Weights of a small GPT-style language model, trained from scratch on English Wikipedia.
Size: 15 layers, MLP 768 tanh GELU.
Architecture: LayerNorm before each block, learned positions, biases.
MLP neurons of a small language model. Each row is named by its layer, matrix (up: input weights) and neuron, and shows model dimensions 32-159. Each number is 128 + 32 x the weight over its row's rms, rounded and kept within 0 to 255. Numbers have three digits each.
Before each neuron's rows, "fires after" lists the tokens most often just before its 100 highest values on Wikipedia text that the model never trained on.

fires after: "|", " |", "och", "0", ".", ":"
L3.up406:160114123113069055144101137122151074140107120139094080113129160122158105144120128110125129163116157178077147148108109159092188106117117166063127125091125162155108120209187124110161140127089103103139157159150133152175144180174126161039136104142152088124157161133168138114106137157051135110176054156111169076115095140113115183087192154110151187106092163076146092093189127130139143137129

fires after: " ", "-", "/", " ("
L5.up21:157091168066181124125114168139122104144108074152157187121178099157202176125166118121107162102093108095119146135128163104122125189120163088122090148122132102095094106160131143187105117139121107145130114044105169091167174112156126147153170134103102074137138150132195158102172096115138120111220047093111114112106105149125155032115111064175139199144141140123133108136134128121150160130180

fires after: "3", "4", "5", " E", " F"
L10.up158:118123144149164200122141068162101096136151158138095117114139178167081054117117124145208149098114123150129153086142080141062113099131129116187161204145150129122124182074167123102073215062160174082138178132148089117068132122114151157111160147126104145095109130151116120136125095105162119115137138104132156183144111133139157138117131121118206149125134110109131198164125147104133140158102

fires after: " ", " |"
L3.up708:147123131070119154095130168170082133160130172128078125149126111118115130101128080109145127109086111095099128089062100173144085124155180124126156151077170145102138171128161164111133168175116130156128155141125095082142202091101126153059198100121138070114082148141166165091162190131151113130176143126135145125102115181156151106123142114145131159091092145064134056144213133150142101216117

fires after: "3", "1", "2", "4", "5"
L8.up36:088126152129171186102150127154162113146151182110165105179129142140179078115161092071134156071131154173131117149188114111176145103129090137132102110100150153090133158128141138118117169135121164128070111171076095118101209127132146121085068096063102079122132090112135088120169063131181095213128139149122157147151123138137144196133163105125136148121147157125164105096136172130109130136143

fires after: " the", " at", " on", " At", "3", " mat"
L11.up68:061090134133107099125130139120137130158154151173131154163116087163149121129081125108126105123152080112111161190136150152161147145143164081130157121141165092099094133154151112137023126076102063106125112243135125063142107146123063136180090086161127165075149130120113117129084145070170132105127120075090104090135110129172167198122087088117167136146149127085143186141165130139116133148099

fires after: " ", "0", "4", " Q", "3", "5"
L11.up152:146149124121163060158062090126099173065074128124122124122168126186114131100125130108178142155145111118130138060103082183119164091136161079104078155122195186139138125114207104122064136090130159095146193118171141106155163092116149043143111152132190108098068095174135145096119159140149138143139139110111172123134130080173102112183108104143130105136133094136156109142121148121145138151110

fires after: " |", "|---|---|---|---|---|---|"
L11.up511:153098079057146106141127171144120140107147110145119102129102096147165128107130077063100120147164095127127103154084139119130070079116149227142196120116138118094176115112109201124219137174156086088103105134089111082154144120120114162073135107076165091165140167127101090074157119107145090095159165129147085196124104202154115134137113153144099168180102153070101133126139062122138139161173

fires after: "|", " ", " |"
L11.up670:153095155101157120204154175158164082146130151123096080111080083114151157121138086025127065157113112126188133134131076144157117101178226137110133104169113091156125171083114109165133078092103061152088169099116122125126119140151077187113102121160133108178174134109106118132151156113145141126114104132110154115081120136186147124140125117085153160121141107151104083087158092148069124155129

fires after: " the", " The", " gu", "The", " known", " Gu"
L8.up492:132157142167155073116072191120107170136115121148034186095118112097103135134086116151148157168142069122124170138111122158123138131115112141085154118085120120119081089108175120135119112081154165121147092126158209100085167106098112101116126123119136183139150140168156113111116113114083078161138150143098071123126133125103094146124113159120141095078086203154148164136152119142154187204115

fires after: "0", "–", " "
L10.up675:163098112096127104183139098115148076110090135104077147131187108154114127163102044096141127137104099141142144185134108075144128097106135159122080110161133080087136125126142122110151119198123110151199224141097123147171234117156104141121138119106177120124082122189116154174170044165132076094150121096120148093086114177102110100103131130149085143159151123142171089163142148154096183147133

fires after: ")", "7", "6", "4", "3", "8"
L8.up359:139096084136088172155092143147062157136155137125119123124124123189088081142147109114181113138143035109115170110205154070118170122097136141098162194107107143074113136159131111074109172152073150092111150170093159139114111145106083158105156151122175195093119173118101109107097120095125093083152121117139156163177102113137105132099114141187105116170099137163132170161114128159149130127138

fires after: " |", "0", "7", "3", "8"
L7.up260:165074121146090032154077145141098178083090128107105097143170181110117139128103128127114185178105110123107142118128123149141147109079127106077092140131105197119173148112153186154059130076111095079141177216140121118143125120109116138161112097087171104105175151101089199185100163111153082101156110159174136133125121130115184132125144107192120094100100098087160121130111075112164109153087

fires after: " |", " "
L8.up134:102143106081116157073102122204058117100154144104072113131154146128131176132106134153000155155133168149122179112137151173104090128129154158112107119087134133113131155112141080125181135132085146115037150202118191152115084074134162166115093153144096114115136135128103115115097173094125158113143119112213125069087210152140089103173099106126080122202085147127103134092146182152132137085116

fires after: " ", " M", " (", " dis", " S"
L6.up307:126150147181119163144131179138108111163119095156142144149188092145163095180155146123125199122065090140086149181110085075148091142093145139105118124102054137091098110126126129126118153132081047158122160126109131139094177107120146079116145153123193115152143105139148101148224065126177099176145098072158134097103119102107121118172139128102128128101138125142169125123106145157170142135107

fires after: " ", ".", " v", " al", "r", " U"
L10.up199:121145158063127167116108166133102154139116132136099122178085139147123102122087137114099132138104110094070076121117135108179181100088141087099097158123150117120059144211158129082144134136159152076149162088093132132066132118129149103117101177093110104127134129140108151181117126163196188191157188121136124153093120137114156084137139098123113088050198166136145078084136150118138187203095

fires after: " the", " a"
L6.up470:047085164126170118178132172086123162120112165160141122099152151157148128122077132131095134162111159143103146157144140133185113133088150123100166069101137173093085152102178120082079139111134082111077047180105154085111143129106111084138130138114076182071112122152127125160058086161102062112129192135151170094128139153114163136122176121094083141141142200137180096128129158138165169125148

fires after: ",", "\n"
L5.up461:136109108168155125155174146109122148164181139108101124136122097103160081206100121100077129166116126134092103198169109121132114089165147134153159130119102092121123087151095130172137128138069105133092111161159120130142135158106122101108126127151179118108155117099075126189144186112138056096163080159139073165157128112094138190174122127207108161112161106145187166120153136133182110121176

fires after: "\n"
L3.up190:092108087122122192186166172136131111120135197105119098056149116155160163121119140098121197162134124113133099108150091117088138110102121122162084134101089072127145111122030089104131132126105128178137104193079134132121137120130155138136122147118157153109101114100114101103114177097119061160124122129182115159175128144129145140095085176215103218135117166101123183093166133090174112159115

fires after: "3", "2", "4", "-", "5", "6"
L3.up763:155200113110092074149113142122149122124074095141173121084139113174126092081147147135173119058090121117115130133162134099109093078128150151135130147144183128166146116157121112163134153124198163113122085191121107139111130123127145127117117120162072138128152119122118134117142116178081144138128073201169107103083175095137115162086146178120066105083158178164108158138114159114096137103100

fires after: "\n", "-", "|"
L3.up256:179110134163124125059126091086137151177153157088185131109113128128106148171141110093132159135093124100108119144178083124158119133184167119160125077109114150140173105180080164048102146119145067104140079191155189114153144108128122129136159139190166157146159126115146156112155154134106140144105182162129073079112143140137173122123076156181095165119154190077149144095100154127181141173118

fires after: "′", " O", ":", ".", " tra", " o"
L5.up594:067118110154099114158159211097102145153118100161103158124101113169145119148125114121181127127118076137130117172123079100131182071137112062093122140099153082130132135161125139147137102077114087114092170166141112174191097117103133135057185091030077142152147079076115117174150193175092156147106087175094125159031089124096145167142143121154151133117110161097135109102125112129137142150095

fires after: "-", ":", " •"
L2.up335:126072102114110202163169114153157122113140152062155170085136131171174125093153097108126119132062164099143106144153107151098111137105157153189123106142158096130155148161056054111157159113114184200129099151155161146117159140155158121168154129162129103178139132146154140098160110149060112141117109140147101119095173168110142084057084134183120182114113154131153133130088177145139114121117

fires after: "\n", ",", " |", " and", " ±%", "-"
L5.up626:148188103084140119118132161104114108110126134108145114097139111144116125077120109202186158177100109102089151157131092163126095196131100093174066124131113100185170100160090156069127121164104191122145134179101170103151140064083138093146122103197181128183153104114129151154140132092103096142142124079098149075161130094109159080179095124180156163083128183113132130131165146123065117141112

fires after: "0", "4", "2", "5", "1", "9"
L5.up513:119177148163120105093080147117066105154140182094156173146155154107107100123148119064144144104176168116118124143149133101091140159106155091123084173144136181142153232095092129083117214146164092144130141098089088157102152145191119126099121149107129112128108131126119186140114090079145113097155188129137103153158072110181098163112137058106072126070087158130079183132145146145088105105200

fires after: " the", " in", " this", " that", " same"
L7.up71:110107129118209150138119232119191128142155089134126159118117118187195120155108180127173173132100115172140155127116116177117109086087140164110128135133122149115130108126175083153108158075179125171086133146083118052142087098109098107090149140116149091069142143145112093177107157087119174112100124158146118092148178119089116135112130104093164135116125149136135090121102085177081137164192

fires after: "\n"
L10.up679:212113150130104056226143145110119104161109102129116149129138109101108118110131131112135163127079146152126117120171153164176120121086143170112147152156188132090175128102058163160110138157127122200104089170141121130142060116122098147078146106162095103104074126133028176121154126137135134106125088132122138126115083126137081126117191183137074138116154161145080173118080134118121154222067

fires after: ".", " ", "3", " |"
L7.up89:151128074109169110092127115101172149129095114166141171169069155120119133135137157130135126147156144084176139106131148115102192138139124201074078113069085163125098141174139116114134142127126097111110124102123117127162093140132194125073167149133163123095161122150149159131167147185088153141145087139135146153084133088119076103095178174128150163101158203117089138039134106031127146171136

fires after: " ", "2", " Jun", " May", " Rio"
L7.up131:149164158097134131153084146131135132150064108185061113141166154167104159153165110159154114115093154149140143133135089108123083152107135097105070160115150103146087107113122088076102130164131145171159092129165184140098180156113089177134107130056177072176110090131123174075114145221109103185147104151066133116142150106134109131118116110080117098113167091160150074191185096119154160136087

fires after: " ", "0", "–", "-", " S"
L11.up110:154070103048153176157124125162090103119135149182140186180134099106145125215124119150111140167143047128102113156137130151135104134144134200097106129151146117175163117124122142150122089145079113121179143088124158136100171148098145181124133150165139144108108141126110090125195121111118135079129144088072147054100136096100099065105100132147122132195197066092088140120141167113136117172148

fires after: " ", "-", " (", "2"
L10.up401:126139199112172149125106086117111088158153106136144104160114052103119166142114099064121109154093156164117132138156127155161134156093097186173179133096103117119087098141157102056129186095160158089148100111129168102111144118108122159063104206183152149107115071184164197102147085075121144163089179066152124151102130126119106130087082106160150118107131144059112137168136154155122132158118

fires after: " |"
L7.up566:157108097127100111113071184175120153108142106106107107096068131160140156111144082112132118113156129126214149105137098108050056103095135136116109125109158125108112161137117125129139135108057104072118124149143176119124082109140124177118169137086138067064122142091113122133114185127111137118160111143215199165134122126107097157160135100142025123150152095173120179165135159136149187103155

fires after: " |"
L8.up184:143158116078054127164131123163115136106162158089123099144177164120088177105140137095128137143089118172115173127152096174124074091121165116067137153170093132176153115122200156079154140125105114071142091094136163125169050145147164092109094107090112096105130142130139146097113152183143165149121101121125160095089157156130134197145080045126063173221103170110144143115163146167140117108122

fires after: "5", "9", "6", "7", "4"
L7.up295:069118118128121155160196103077109114124205125106082099150119106111112092172102071095074146153144112228109165122107160162156064117115128085158104160126209107151106127113128135083097168132124066145160131162194116141136088181148166161082127136088086137115136165121146143151119122140153108140111126175134137191116102090152120122092140105093166100094094177174118156129074146101089143152131

fires after: " Al", " ", " al", "Al"
L7.up210:138125091138131134114140111102153105099094135100089150158086132080148169120130175121158180162187087155123175104170142136117193165078164187131081099061108157149080146141124118108161142143133144108109118140077128161106101113123105068128157162125121138144114148114096128181165120114183160142087176127174149152110084106162145138133122137103061126161167120138100127083096144096140196146171

fires after: ".", " |", "==", " R", " ("
L8.up550:149078088152067136143128101139147104149113103127103110170123123137098132086131129133130115095156159077086167191188110131081147172159073125101130077139111169174126128123097070158124111155113116077169175164113121140167157112117075184115108122122148148137146177148096121146100206096125195195114068136064159093095108126149104128122121171129144155193139103115181111107087053147098067145121

fires after: " |", " the"
L11.up4:093145152146117094177125156167154141087118102100097141122088161139196096161107113126119130092174096109082101134094095143156171105139140153157141122132103161155171110178122130180101122104112143143062092157120146112136124108122104105113158126052153089118116140133161196182187057173109191107149173144116157118079127150102100096140090035112072167154116153104058088123096076116146165173162

fires after: " ", " on", "On", " On", " |", "\n"
L7.up494:090153129159051084128119132121143091155091100154114133123136080121142137091123076153119159108129108127093111136190145136142063155186183166091145140125156144109132114116143107203119170110133119123060124175124130179162117125103074154130129178129100123172075145094119169094088123157123159143112106110064135126108121163113143137181102185125095079185127105112092125110134116103110090146103